MLP neurons of a small language model. Each row is named by its layer, matrix (up: input weights) and neuron, and shows model dimensions 0-191. Each number is 128 + 32 x the weight over its row's rms, rounded and kept within 0 to 255. Numbers have three digits each.
Before each neuron's rows, "fires on" lists the tokens most often at its 100 highest values on Wikipedia text that the model never trained on. A number after a token or word is its count.

fires on: "ro" 62, " to" 19, " pro" 7, "ame" 4
L6.up837:130115190142073128120161133082122193163143113192094092099113052107175166099154120120103137173094128173150096146123143087115149133074149097121208123080084111099135142156168135144082128143096182059126172124173138128145147113077191073162120152128098095127125128161108169130163121128134091130064128070103132087125033136158182119146107123112116151183111131158143126183083099134103140180089066092161092144158127189121133128146067197090118125120183148146122107163090164144106134154161122143117149150056171140086115109099171119085115123142131132143134127149171097128091141114108165140

fires on: "b" 35, "ra" 20, "ro" 10, "r" 7
L7.up157:077105134137020137104094119177056141140130171140084184112138100082167135095086121145102110138128067158129107123116146118183151163138120107118089106116114199091124162123170086105144141133124140151101197138123152137114174113102147049191141099129154097137120098154110139109117097101179096085109139144100113154151157101159140162125165164124127150137111110152151076189139137113134122132142085127154151124141087183124144063114140125149033154139117193157137147156134103097079194108151148175087173155056194119135090159127095120107155137164140144149184121157114129124075102081154125057

fires on: "b" 51, "ab" 12, "/" 10, "{" 6, "nt" 4
L6.up913:124177161123115123141176127139155139125099135183122113116095089103087162046149105129110193119177071098136105182177081062154101063134157075133111138111207113056188092179147101124151154120088137103068131156182088151110184097097146160131138137117190091167122098117168116120135105105189151135102124095116130121141149073090109129089104104167083147188133150131119142145170104157147080112147142086110139122133147129111137106131178115146127113142104127107169122192128179158144110123144160113061112131146113186116108149201132125121149158104148148140134132201086097101034162135126129151

fires on: "ct" 20, "er" 16, "t" 15, "en" 8, "d" 7, "ent" 7
L9.up842:131117181136103170057145064140156073122108153178150128112147155130106112179134133131090153103079137158151112091073111116160093089139123089136134204152096129145156107066134084101080166165121154141151125121161129099081165104146112145141160089117110103141138181151175127184125119148176182149123170144138083187168113064171074126107157128072099160139106071125148116134151127137128107056142191082127095085175186097126165133117125163098129093128104113110048101110107158148122155107113135110124109089196124112098099125126108080143198171131086164095061116168115111144165128108087124185

fires on: "on" 44, "e" 18, "an" 11, "in" 10, "n" 10
L8.up491:087117131064085154112099118178146134138170162177175136175179151128115124158162099169165144124123155111113094115070136114151141131122159154115130179162140074066114191168167097168161120117132075088125059162107101172110158111115057160094120189085105141163137104125155188157171092174147097159161105130141138149138163129156146155108090117134100127129119148106124167142100104112177056114117114105123130119171095119130068137144191137110162100148080126157119132127110123071116160131128055111121098136184063149097117156129079159137125067125120186077110048058107095142188093126139119150

fires on: " t" 61, " T" 38
L6.up591:141169119177163181113112114162063142122158129146142166132141135072131089133123069129124131113166092125167081128149057092063067079106164138125147151157115118126096160110118099147186133127115158100097078177168133063109076117119091165119179123092152125102127125102183144143192149124174042193072123091107098118117190146117086161187076142131101156152139074130161100144127154127146153144130119129128147163157130149102120150123129151152186146153102188119160157104118113123134075143099134113125212060066120108139136148149193101100152147201089124096116171085107104132138136135100127157

fires on: "v" 45, "r" 18, "il" 11, "un" 10, "ic" 9, "in" 5
L6.up588:094089126154122161091178053112100105163104079180139179130104074121129119120117106148104139141079117159101060141122120115180135086160156141128098096105109097085122063115149051094147168159134109149156179175161125134144121038142177085139081074169134162133118106130173120141064120132146131196192170161077130118141153145199153162140154107135129131135110129185140119092157107116209160129077126116131200086116112122150154108150148133100113107148086138122104123141091116172155183072149156117143061131080114141122108176149148137126193102125125137108124091185143095074120149097117106121

fires on: " |" 39, " " 13, " P" 10, " V" 8, " G" 6
L6.up50:087123206186125093067138091095119191132117122168123109145158105112190131125138135068148090149166121142160155183109130130136099226157107159115218127127088162090136087122123087138083136155129114099176137145187123106153178092109126137162170126129130163138110108141148118110090124148108131165152138106069133090135059082118119134159086110152073105187154063114147142105109096172158103140143130085167149104133093138104153120183088167148154179175116096154134073129138071113151170141132090122104143131098130123091116155097084138127103113066097110109083016152135117163119133095150096128

fires on: "'s" 58, "ary" 13, "'" 9, "ir" 4
L6.up436:150126144163172114125118155198095098126108149168115133113141090111103172105152147142125078133149081123102100178209085074129093137164125132105169074168128166057168100095142091176121128154049116130156170142154100071169135105121128187098109109162151141116137160116126074152121099122113086154107087115113163118133170100071131090142113185180109163156111136111129136146131103111159094168105142109141146139129115125104112102154122096065053139123089163092186164185146170073164093106095132096053086166126150156138122170192109118113148151129137127146115167126151096083067087170139207106

fires on: " " 35, " |" 34, " V" 7, " R" 4
L6.up347:108136150199073129125150077087141186132116143093145054151171111100149133108125167141108050138118130161170148099071080120120118163108152092088173130178084121109076135088142073157129123164128109183167149134149103056145134098147180176131157139127098149114142132154127135126101101159094079120138102132094138125131105129149130125162093103097163132155121076164163114131102093103081106163157072153119130121165196183098146117193123116179160122162113096184072113124139117094159138182162102160130093174068142123114118177012136127106150104156146115140067129153077091146123104106131159088

fires on: "t" 31, " t" 26, " T" 11, " \"" 10, "T" 9, "y" 7
L9.up337:115179131193097145077150166154079108158173117176173169124184103079132113120115119161135179128142134155128061077098074105138058162103130149119067093148120128118146188109120140143158117099179087099097081146151110089153145113136129199115143092118111119066104142142088124125089152188129137137083105112157101164143126090169190132149154083082102123187095076150131102123095133101099116135104108134103139102191093184102156108137129145202182105053096187112140134109116155125192146116183135165124146100105147086132122140155074106142127130180134173109086135132179128175101085150096111132

fires on: " |" 37, " |\n" 13, " " 13, " G" 6, " P" 4
L6.up433:132124210207079143097153133115161142138047105149158083181192095134181108130130170066166097097126126144167148161107120135127064203137111186098217141158096174093154134113098053146091140133128106182155113117119148073122152128107095155164125109131092155141121174157155077132116127146110081107156119111130120134143043141146149135159106129134152117170149079114147137114062088165115117126128132136144072112145168099091150127159071143179180184132136097143163081150118109124120160162136076129126125166064128110105115110080152129081109101090081128122087068097156130126128099108115128123

fires on: "C" 31, " St" 23, " C" 11, "ed" 10, "e" 6, "S" 4
L7.up0:043182115210107160090148114149160136145121113170155137116117125078145128113203096158150148174133075106088104143122086140155197156183108148117195122129118167158120105087123117154162134107143128088146110156141135124070146058072155198142135074141149158115109106094148071131114088149130124171096174099096167121133187092102100162128075083127126161135121096150145116080124087073109076095138081110166086127137135167133114068102136126061134105141185108158157140165119089119133168095162091123127078140127069130134114200143137119119138142122155129133099167205153144075136091110149137152

fires on: "ate" 23, "ub" 17, "ing" 15, "le" 10, "od" 7
L7.up544:072111179098118125140123119099102157137169157127124045122119111126127172134197138129116089107092104139122104175117158120085073128127136074122209172161105170068161112102154174177109160137054131121125100142185129134156114129110185185117088098173125113116179144167130172125145091192104137171115157067177118140134121132084158182115058125193142156123098130135135130159145123157173083181069114109097121105113094116077070109121101176129132134132173140150115170098128135093132079152119151083062170160100108174099106166110128114096114104088156187140125127151124109165181127080102151121

fires on: "e" 28, "ain" 13, "id" 10, "k" 7, "in" 7, "ak" 6
L8.up661:124103144089119118131106156123109076102159092120135104154175134094165115149131119070156140093102161151135109138108118089123112095121172113119124144210114115117127134203122125172124175104162051033163081150122128176137141111137087109097207200147110119097122131118132153162140122153141105113168048156120151132148166127217199119159100089133114141178137122109123137147159041076138118115200138104133177111118142153079114201118125135134193183136163096159130073090103136093118093099134092129151131102158066143105116119078091149122142118116130166094086154124161115165133115185113095133

fires on: "on" 19, "ro" 13, "ation" 12, "ip" 8, "at" 7, "he" 6
L8.up793:110144151080131116127116125149090084110174046128121078104157128139059171091105097098077114099129133183113143191134109065133085037148200103106223101126106121089118099120150090124109177179122144062175164164137194109127162072081121124156186103157140092113128146134153132155114119140143097155126071068139175138151197133096179144162103153116113126177131116146117125145204117124198113129183089138134136163161148127095113157083156150091123147141122107123128104153125123121135122107136143092076092166170089142136102184148081086144090114149151138169119080156152126136119148121108122114

fires on: "ed" 88, "ing" 6, "em" 4
L7.up363:125125170122163200121164092145213114152108145179163135079146086113138100153135113162138072096142133108137126121165084096165165118167131100104118145170128173148168080166093053162102149153146099078114106115098052070104150091127131208085108171132107172158109124130135122127134130099129195179104128129112083087140191161124148141140169099122106077143121087145121095117139133132148107098111140163151170105094155146166112100117169138148133086150112132171173102098113066132210068093184134154103058171169134105135112111182115116064136107112123137170158152092094104078089124126117157164

fires on: " " 59, "-" 24, " D" 6, " th" 5, " d" 4
L7.up688:112118139154137082184087184123130126135151165120164081126133073108073179129126150154136094116087134144107162184143190115116103118103084171155127042072098153111157109088132088122085143148133144076125088131131098092095128141165136107098147148143080121125122110153157156151187159193158125122143100166116065098133165118160098125105141128094157143094116114114119154113137119111108161118137146066149129124164091133158191141176122152108187132078105122191097182064132128173210096085126162135165156080082184064150090155172136127115103150149033124147131147084138097167115114175102129086

fires on: "-" 22, ")," 16, "\"" 15, " |" 11, "." 8, ":" 5
L6.up635:107128147133115117124140126127098130153136096126159143158126099073129126152134171119149150108143096176131128090116134159127090157057109142121102135073094197150180174061186124137118160132168161110116121171133130095032140208130152114113141098137095126098119113166134109143123126136153153196084150131103119137142217135146152148173120119069138111038126121142143123167146159121155139122108141088175166134170136131166136131119094148122074162145126155132070183092108126158115076053158141168080138111168156042187121216160142104104130104133141115080105099148078100144085091081131155079

fires on: "t" 37, " O" 26, "l" 10, "ut" 9, "ar" 6
L7.up872:114168115105133145133075079078081137124169113172170070137137070128154199151059104152069130076110080128173100174211103135112133106149130089124179121138066090147102117115140100114126171124089167095102127142117135086144113137087153132166118136147160135098139131148140089149146089151119145175141144126108091151132135094056134144136143163108213146098112078103133136165107147089147105149072122144156101065120151145168092078174123085134097145113115144130167122094139153153150146111119085158098130060066203167129123174151144148200138144163114097135134099122191169085180145098110161075

fires on: "8" 23, " |" 18, "." 17, "re" 13, "\"" 11, "ge" 4
L6.up790:089150132138170117136113107072069117159069076106145132095174080087173185149071107089189134129127093158131113074095128193113108127109120114150078099091152105225132120155106092100170160128157131123141130141144130131067185181130136083095162060140111126070136060115096133128099096115185182124103161162083121120147179124162190123136102105060162169105141104165132122132119114112180098097130155114127159079153169108165166112106123126135079162167114163087166129163118142146151150092173084127185166112122119117137117129150161112129158126129140118081137113104114106076077115074138199116

fires on: "ri" 27, "ol" 16, "x" 10, "o" 9, "a" 8, "um" 7
L8.up266:113127129107133151168054115125163099053132150123181071063154147092118201159118109186120137134118083082162124145164104143164128156181098087146133105102117081132112161139099085174155165139094124172106117124097147185057181125099111093178150153105123067109194087135107116116127101145073151101128133121077095097136146069182105169162155139124118128101187112123154156126091145152158075122111124145122210132139132126112119107127086094085115146120182066160138159134121110124143103148164146164099132109126158144109123127131187190166107197124100124091119131125217142085056112147131137104

fires on: "ar" 31, "l" 20, "or" 18, "er" 6
L9.up650:109158148142117102180126110119083151129188138174138136074122083111176135118070156166109134116091095123154109126150135129093089155158106092127126153136104183107159112134146141133119181114110050071079120136142142112108151103099155088118130112143103103133200106175172146141145113211142138185158120137136129081133091189179095154112115112100123105109162092122130128121125142159177101127128105178082126105153110124152118123176110115143073079139242148149095196137124045112133150090152076167137175083100177180115114118084161176119178088124087113128140095121150102044112141147132173081

fires on: "il" 15, "y" 12, "ir" 8, "rom" 8, "ri" 7
L7.up382:179139120162071086136067148098164143178073133140181110103089097096134180135061116124135194121138146112122147155184123158124080172188113106127171131092153130137127150132194152127202171116152077085140152143104161213073137128110070090138166101132115126080187075164094118147160060137123130158174143129125106116126075113142167133171107071074132105078127075114156147069140136129130085070126087141113106113112145141141092116151069087127124106131161154139146117119141105154111126108162103186159153114147167126106137113114201145171087138171120153081106110055156100120147123154133149122

fires on: "ent" 43, "-" 13, "g" 9, " p" 8, "ord" 7, "im" 5
L6.up351:114060117146151126189106115061125110080128137086127116098156111109084134088126125127079199138090075227130113095127155036119124108081106105128120158113097129158128155093147160114131089112171159155143185162142123145138111120156151152086111137163140094174120095096120155133106123128214139107084140143088085148130126132088178101132096133087127109175116061118124103207133123094090147134142064093187135079161116164171153122113153199112128142174115166138140114108121131087108144106147076149104174121156128122127120135120138129190181121207184123085124195133094102160080117144107144137

fires on: "end" 43, "ct" 19, "1" 6, "en" 5, "ent" 4
L7.up254:129106127154090204072143117179107097095110136139127156112161139113074077116095121156113153125120136160179100126122129078197125118140133090105105154165137090134143147108090121110091134172166168114130088144109086075103141126133083133142156104200108169070089137127217170144128148096148111135115181149110094147134149084136114115124188079123160147157113097122153134136127193113155143111186131117141142083091149097151169098111052168193103103156091148159171087077096159195174184123092132123136113103155111101059110135142048109100146137132114156135114111192129115121044138160159152174

fires on: "ate" 13, "e" 11, "se" 11, " e" 10, "le" 7, "al" 7
L9.up139:070102116164073130111112150142107135095123187060196110127135076089143131164113147190030109093112152095153122137149189124170122059103206097124170131132132172145177129061139106151146131154066157160102172131143134098180091146108198146132107074130188148131178099130109128076107148155076105150156177147097080120150172079159100194116083117161145169100105113070157142149094158164130099148114123139114136070091118150092084058174145108152133109139132101164179144074136159112151151143150151126072124163136132108131107183108110142102121129140140135115114129148098116118130123113134092099

fires on: " was" 41, " f" 25, " m" 8, " con" 6, " is" 4, "he" 4
L6.up305:116090170158084122153099131142129116123099139188128146170183139163070054110109078117084139103121165147136067120136078096160098163121156121122139178119158082121134113079132195144112123141134127075129137137187086111125179198103084133147142078128086098120145131164139136142105161107129096089124107088162148124132089134166115141185151159037197089068101103150135120172142110161150152084168145108151059137147125149137112126162106104101135145100200123135144133098098136160103125126113104150120134097152226132105121073120185125173150129130074168146106130121167106180076111213115119089

fires on: "h" 27, "ul" 20, "on" 16, "il" 12, "in" 9
L9.up466:152127109140141114096090085163086124160127128181145104110125115132110153168138118164174061113112132154142106191195037146174093123151196099125101085109123099107131117155098090118103166192170100078152120169126134128101128131116113129093095162114106131102115136126151133156144075180119072188098082131125196074138160124170158154105074123165123147114133172119156144147128140116249096125177074154164199065128109097146069131139073148105094108102096138142111111114112138157146116104116124104066122140121113169135126147152113115105144079108163168148167060098103136085143131149109198125

fires on: "al" 36, " I" 16, " A" 8, " U" 5, " \"" 5, " Al" 4
L9.up760:132134197092136136110125146087082097145147162159201178086169120105132121091088067150114115125108183105097134153178074098148071165159110089086098169163102152084154121112154107171114139145148076089139123159152142108168144139095147190112165139178140149133162160136126151118125124207126155157136081097088149167131122141119187106063137133100133125112134202111113123155120146157147098107154073114115134097111065127058053112143144143153141103116111131111212171187152100092149163107080113127128102077091128157142136142170120123164120221131175140104132149075130123118096090145098075096

fires on: "s" 28, "z" 13, " c" 12, "c" 11, "ch" 8
L8.up263:106179157128153107142135141130196136141179098124102142105125147096083077079173100155071148103129159154103188076112166073144116084131123134139118177159126108146142165181130131165138150131124074083166117107166127101088125140121097182087123126095124094104167120140129063112123114135144134170081149137126149081134111078140180148166136113183064127103090122156096140133166138183113116035136061087149132145142056141110086089147118172130172189165160150113181130168160103051144121078161107168113139170122113147132111171149091102176148146123136157116111136122093120177135073057153157174

fires on: "ar" 54, "am" 10, "ab" 8, "ip" 8, "il" 6, "an" 4
L7.up20:137102098145165117164097083191131147121152147150159108104146124128065211105109134170092136143129070091136111164115107150155104163144159107131103103155137114092116136144162161126088126144076131170133148136115062137131169073109145169149078104133112140104116102132175135167121126142133146110148147133179123079140139104127147081093082178201107155173111090128148176144143132040169133183162105102162162106145103133193129107136042169105066096174131154146100088147101169129125083105178066124100112121089156179110118160137085138145113128082227113147130120178105110079110108159114202141

fires on: " " 25, "it" 18, "on" 11, "ic" 9, "in" 7
L8.up155:135124088114077129096130112105107113101075126160141075106132139137145120108093121144153058107082108169131078145164095114173069059152185109105103096128137097030113130088124072185102147128140057117158128141116160089147130133127149154108108146122154169125185134149102113135143142105120081148127158215096106091133168119184147174092140141217150141083136176115149172087167135136172148147126165176173186124142119111085105166170199118144109113129062109116111098122112173154147178094132130082098087144099083123131113134202086141097119112138082150137128135151170125105100137156150177088

fires on: "ab" 64, "b" 18, "end" 10, "{" 7
L6.up229:184124142120116132158106125121103166140183162157118083076108110100075163090167159136087173118097070151088123170189136072131131140118170108119133132115117139046153121160135124133116154154035091141095100152143124115129229098093164163113073088125178085102149147134162158140128110125150119096133139142134092108144106109149141109069098150255114144148129120095130172147130133138123082169124097097139172109133137073079117145160096170154129082161088149129113089163102214142122121155128137074043162129105159195109097117160105122136163128131092132117136108155098106107112152114129154173

fires on: "it" 33, "on" 22, "ion" 12, "w" 9, "em" 6, "ation" 5
L7.up328:090135103105180144077110122139160179108137067127147024154100100172108126113178081134127123127106126181155083164164141119171089033111130113081146151131081128072160037114116089145091174139055089089159144135167125116101125099116131177115169142082162189112178167143086129161090112116152097120070106126128166102143174078129112183132119142140152181137122136094148156146169123164172126122140172081139142147130140121126136136127179107121114073139070113116145120156118137158182072152135174116098077169109139124109122178144152105191105120132095152149120155196118111098131102125120126076

fires on: "'s" 57, "'" 15, " his" 7, "id" 4
L6.up956:087120139137130146141115105159109093109121152144093150134137215137119118126174174167150094142136122157146125116162141082120124160186086099118188183184082111093174110092159140177104104138116082181226107119133149089159146049122144169132170103158104136117127115134071173137129074146105172144173137109138095129129137137065082075142073124152115108166110094101145150138152105136155067136091158106153106118117124164107106120110087133086081117210112113125189099128116060082156126174076069117143079160163089165118118181152092125127149118138108147122092151169178136066114104172129162101

fires on: " f" 20, "it" 13, "and" 10, " " 9, "ut" 8, "f" 8
L8.up428:132153134090122167077102128147107081121099163150171129113137079128163139158145079163128078133088141113144119151168104112161129136127127100105111108177081074112115105133106123176101132138130128077189145119074106148088109114118102167107204168103094108182172128099184136080161193099129142185161124115077131107136178172203140194121112139132195143160101069151155160108147071102091150132137123202137175153090078161093107092158131158155180092129105107131111117081122115124175129118093138095048101124105142145147106185154115119054121117134088140135119070179119106157101136080180139103

fires on: "b" 57, "U" 7, "." 7, "ro" 5, " U" 5, "al" 4
L6.up437:122076123184136153092114130070076126152121150183144170086156086081190158122115039183099109103135087116160129128165105071163128134099192149144045093096088119151164088189129126140107143125072128133099174162123137130121146144109098105162167093150110113137136106141160114109181137137164094118132134150090166131120141099124155129162116139097073133090102170155134129152070147122168114104134064122158123128114118131184161120126155140111073143108093160108223177169089095083134120187146141136126114184105170120142095135154130121163119163129146165085124172084117097078047129104100201123

fires on: "e" 37, "el" 25, "ed" 20, "em" 10, "er" 8
L7.up635:138140074130115187090083097128133075163123176186154079109143084102094166082164073168135108146107133138156212151133063139140156143172190075138176137153125089187077074157141085132163135157151123128143073127138134087064107094067183184109181153134116154127138127152174087124171080164112119165102159097121125140149193150076131167148125126131068120127140093159126135183124156099159120168129108154170152096119134086134104077139185107066106059123137139139194156190125099107107135108172141141129067134167106140088133129123149113092137115111110150154120147096103129118089122097129114140

fires on: " to" 46, " f" 43, " g" 4, " m" 4
L6.up855:132156158151140133192097089132104139212049142184141148139125059119138168118117128125136148125148055115101082104174060076131124154193109094108104135086139167107103108090132140155123121121123095112167113129175075147074134124107194095135150082128056105130153075133101144132146164148170160154184089101103093108125088124159109120130118124102183135135108093113138134096158104227153130119084076139150116106153143133154125108196131142090155110088220083145147116107136088177103145089156136139139198084097191149150121084139167110148174132097091133157137179126123103106134096137136127148

fires on: "al" 40, "l" 17, "ro" 12, "w" 6, "um" 4, "o" 4
L6.up84:090090104145167154180058085117156131117111153103138111128153109104148147106105078155101150105137115078140176144190139106076143152136150044144109155163164106119119136113148150172138145122078123118115069129127118228109113132117086087165138141115118158099159065102176089120185166198146165119175166080114114109117084158189153180172114115138146077100131105068160143108146153146141085139117125108117144086085115055122146105161127100140120111182110098159180143110099116157189102162113101170171127062117128165061116096071173144170156133143121113091121116134161105065150114161123147159

fires on: "ra" 44, "ri" 21, "re" 7, "o" 6, "r" 5
L6.up580:102169136177078092137084141173121136083156129119152139150138105098180126084159112174090139117142096143168088143104145095193153150113048182114095152109069131174206130131153105079113124133103180181084222166141097183076122151107083086144183135083114071125151143174121132117187069150151096113077056092117099137138086116115157129167134162086106113083123114165141121125132121154134146116090099120175102159184095200098143088150087114105162157136127126122126131179129079142116103137147096157151150144103169153101106151105153127082116128214139132098105143138128106119098095119104150103

fires on: " k" 26, " D" 15, "D" 9, " St" 9, " " 8
L6.up393:125151135181137117087069151142133141154077146125154156094154118081098076145162150139143179067134127142129113127114123122166124124055143110138134157105133097138224116096132102106117157132120109099104116118159058107124166143105060115138106129134125068130126127139136090140213075148133175116042124096130131130137156059116104151112148117075180134131109150176142147111165137175171173109155117147116115146186119137178155126137113125145133171064117130165136157104091088199214102066132121166165143062144148092131122183176089114104176102143074176125109114135144111166052107127089114142

fires on: "le" 28, "am" 19, "rom" 18, "v" 7, "ce" 6, "un" 6
L6.up797:108084136140086163123093089170102150133126139128179007111099158132153100152112173186111148117169153154135105135149120176137093063111158088112095100105140080091169114130199094096117145147137141168132175135155133150161128159151165109137101198108193087088138117192139172162094119147152074106141150168135100087151113079144152078105120114126143165092136165139152154099163169129099126114124141128133069107148121106129105125161114091142131090157088126112089127098118240117139096105145056153137151101099126151073119143082161108193101116108140167100122116071150129081102118176092108073

fires on: " m" 11, " A" 9, " a" 9, " of" 8, "ly" 7, "=" 7
L6.up818:173139156122145101102112157070100054148153173116141105044135103093155187150102116181165125124112106187145184137113100086135063110134134104129119099148112091158099123101171175158060113151133132105193144175187130172143179182165116082086116139125122150095146107129104107144186136107168170174090139137112161147140163089052181075120112112182193187138084090136139128111119094167117153102117152122134102122137102144141123101091129152105124131126075120109116086117145138135123099098078121174088126066141138138151132081193095105148206134167123163057144155092147106122133174125100125113

fires on: "ip" 72, "ab" 15, "ian" 12
L6.up853:150156172123151145131126130153101129106188105174124113109129128126095229108160117149085116159145102112125107197176099096119096103170166088112121144179138118037115089125111153196077123139075111138105089115131103103111171069114153163124106149111126122180131147154151156148131189166150101138148073110161108122153166137104116102103086179220188174164111102133133139115178101097150078133075134159157162142132116153104121138131166089086100142166106090102112125139107191107151107115148115128045140177117120177112117236153115112135075142104145143173110066147097103112132116118115157116

fires on: "m" 25, "y" 17, " m" 15, " " 9, " f" 7, "ly" 6
L8.up216:152133121149131115105178133067079086156105085106190091090113055111156179135147121083130162126132078169116105113191102102143101127149137123113113101100164084119112106118118147102084130149165112131166115177126044119162228116111181129128152114126148189072148141230107111112130145123120148162142153145124128097154147102117076147170101109101204156158101106143150146095068101156116147147146117211118152114170127112117103139142109142074098074092103065153124134087120164216148139052128107165122147102108135127104119158144158124143130136128129164112106093140178085170088138158085126113

fires on: "ar" 94, " Mar" 4
L6.up487:104085109148203110168049125045070139136103176129102106097135092136153148118105120178070139102120052097114172182163157154116129154170129114147143174094107151121101164084122160152144109132089151113160132139150128104122150143098162111097131089103100136090156073140134148144167127173161160147135120139155111105140054168109102154138112164114165091095101079096131157213129149094198122186110043112154143085154137112141156060200084137140108146156158168157142131126117116139082132133101068138116163110075207198124111132124133139083139146155093135126129117106165124094159101133087127110

fires on: " |\n" 45, " |" 35, "." 9, "art" 5
L6.up19:059065183195117119124069126115117168108108119137138105121158133083180144135102096070170153130105134108129116118164109166135094214110139168144088100059094159150166118116125092116040161139138136134165184131138136141073194084140092116160171079110144187132138180163165102144126110152147154134158154170088084089138083100206117079178127114110184093123134099122126142126120116139087139136128136144169087067120158091145189109133110164150155144151097129151079085088119083118176135163136107153098139102082152091096129139158127131125151116049049108129123098107138122132142091114172133122

fires on: "al" 28, "ed" 15, " f" 15, "y" 11, " o" 8, "im" 4
L7.up192:125127135127115154176156085095105121197094128184103135094103071128129200155093149107123120165149090145082107152211098071131120111155157105107113177103136102098081067128149118154071150148081139105168141135165102070177169096101202164148062091216075118090143081150126156120111192153125098181128112125131089115137116128113085125110121100152103139130130139120132146152093129140086116210135095149147118126148151125171107101134102176151080065112159109163107127056101135161170133102129118140060182157054147139131124088158135107156174110141102126128135144141151121093164145095141177144

fires on: "w" 16, "ra" 15, "ran" 15, "ro" 8, "r" 8, " s" 8
L8.up297:112152103150106132128063138166160116136134155207118122093105109066171136129159128100104119108090117205119070120120161090089104145106101118138135089124091165104111194128114133112120135124119096144147187193115148200113124097093125130147162092116162077123124058084146139132093106129171117151010122129101152120135164167109133205158150161105056118153114149159162121149175130181177117167148084164128139090164156147112099074171111170176081132154106110147120159128116065116118125126138165173167130102115169152089089161107090162110148082165153118086128083173106096104110158094156162102

fires on: " m" 31, " f" 20, " h" 7
L6.up636:164126151130129074147180155102153121134111174110115090139168151116047134104194053080113141154127148132152090089109107107132105218135141139104120127142180110107077117130135136142161121141239093155146119133144104109111170151084087127087116158123145208157140110156117088132116123152137133102134111077097169089134100110120109091171109087063110124102117110143167143158131134152162109127121093163182114113175124114124101155173098104156153128121122125187123108107071135158155116079070170171099163083170206102086109098161129122156179124152122133101121088073134093240103117128115141143

fires on: " t" 65, "os" 21, "et" 7, " T" 7
L9.up32:127125173116136168133117147144096105116183084152136127138164126082140120100065109129079076187141132192187072138128172073138075042139160123107087175186091130127151135096118081131092156155104120121158068148192134123163128116112123185117169068089075135082187105081134142135163186163196111170093137099155116111136176114146163115159140119117145131206135115150129115104112191124135152120123149140126129139188117105076143107078141138188136113101122159109142145160141167140128085149114163128092091119106111085112112166133106054092149098124060142112131076128138123186128082098084143133

fires on: "e" 100
L2.up799:058134167150109200109085083143105150108143169129203115131138110092158159183119123147081131169117106134164130105162101130163086083138128109157163133116150193142123133127125128169149128156152112155123109185138148102105114117072111069077140148090086085145139114132138156112051171152152142107227151135147076083154146056117127146152182124142108137132143146096134146143157170094069094120177103088134144066175111178075129135088158126150118138167123171168113180084102150125154180116178124119126115076170096078076109126131103126068122120038158157107113129071109138144137100109114151135

fires on: "res" 70, "rom" 30
L2.up694:133123105133123095163172071149106130142131078188146100122118123124138125111134105133067177123182205137167106169114132139139112125173145082118109144084191039162151063174188123100124161134096129072081198147137103185110143156116079160118150168169138119090143113171153095110134093120178089115123113093138148107135054101137173130170143108088157091073104110134152144084143158103106124108122130109122087123136072123146146067155092090165134132116118149091086106135046197143139173157159121161170106102105181149048117133089153131157150145144140147119167140088091104123157127168109181147

fires on: "g" 48, "is" 11, "l" 9, "t" 6, "e" 6, "ay" 5
L2.up685:096146136140150124124136135145136143074104118125203154082109095088115138126091080096150101171080132098164138151173061130177117137125112085175123139124132161125116149169115156134094125225103096157130120164107082082128114114026140114097109141123104143154197137113130132088071120145106164112131153114124053106141143095136163103158196114132176158117094127119136165145138188086116139096179104151024139040159163126125119127169129116139156128171123127122125076152097169084133203166152172150137137104128083110097105082130156181147153146113119142083043138116137121158175125124129113151

fires on: " as" 30, "-" 28, " by" 16, "\"" 15, " and" 5
L6.up115:086072185151108143123156098172152137108141094102143102157122095096113150114118139108113151120119163154144128050120124113110114157039099153142112138069108194135204147067173126144099180139167116105146127177129146129066105128117139139142141147164104108155116113182122154130167134158178163199088107063141090136134187161111169118156134103058126118081124131159132133166188127096153074158108113083170142113203136118144130161101093202105088179180122156124117181131121128134132069081157164132128129128168109099166122175139106115120156128118155113096093095119059095141080090101131173076

fires on: "igh" 14, "ou" 12, "z" 11, "i" 9, "'s" 8, "ir" 8
L8.up315:122160161122174115181118087133153027103143149163093105110137105125103233051090126179154140116113139106140106172135130085129117122160096080110118069141168092134140141103166093150164125134085073158165146141138149111119168148085113152148138102115116137118172107138086139117160122141112163121154138078088140110145130050120141099106139147143123135151131163100101165118098185185135130133135158129108178114143124163042124122154186115081083061136120153135178129154128186087121157105114144092129151098123156220144122112119102157138155140151071135070130079111151113064067133178144200145

fires on: "her" 31, "ial" 25, " to" 8, "ro" 7, "h" 5
L8.up296:094123141127131138150097121152121137178141095164131135074130124111127094134163141198099112125107150073127066164085220085131138114117154124142154121110116055137169142160167143194077133168183095116104173133170144092125115105108161091133146140119132170122118110138124163172154104112143133111088108051057138087133077107152125148113093139178180132178110149151156196134103078160164133100081132097136143166117123109147161097117123200088060076088108117134138097200097094109203129123134126165099110086076082063127129145146170094168147164105117147099123119104132131107188111119102189151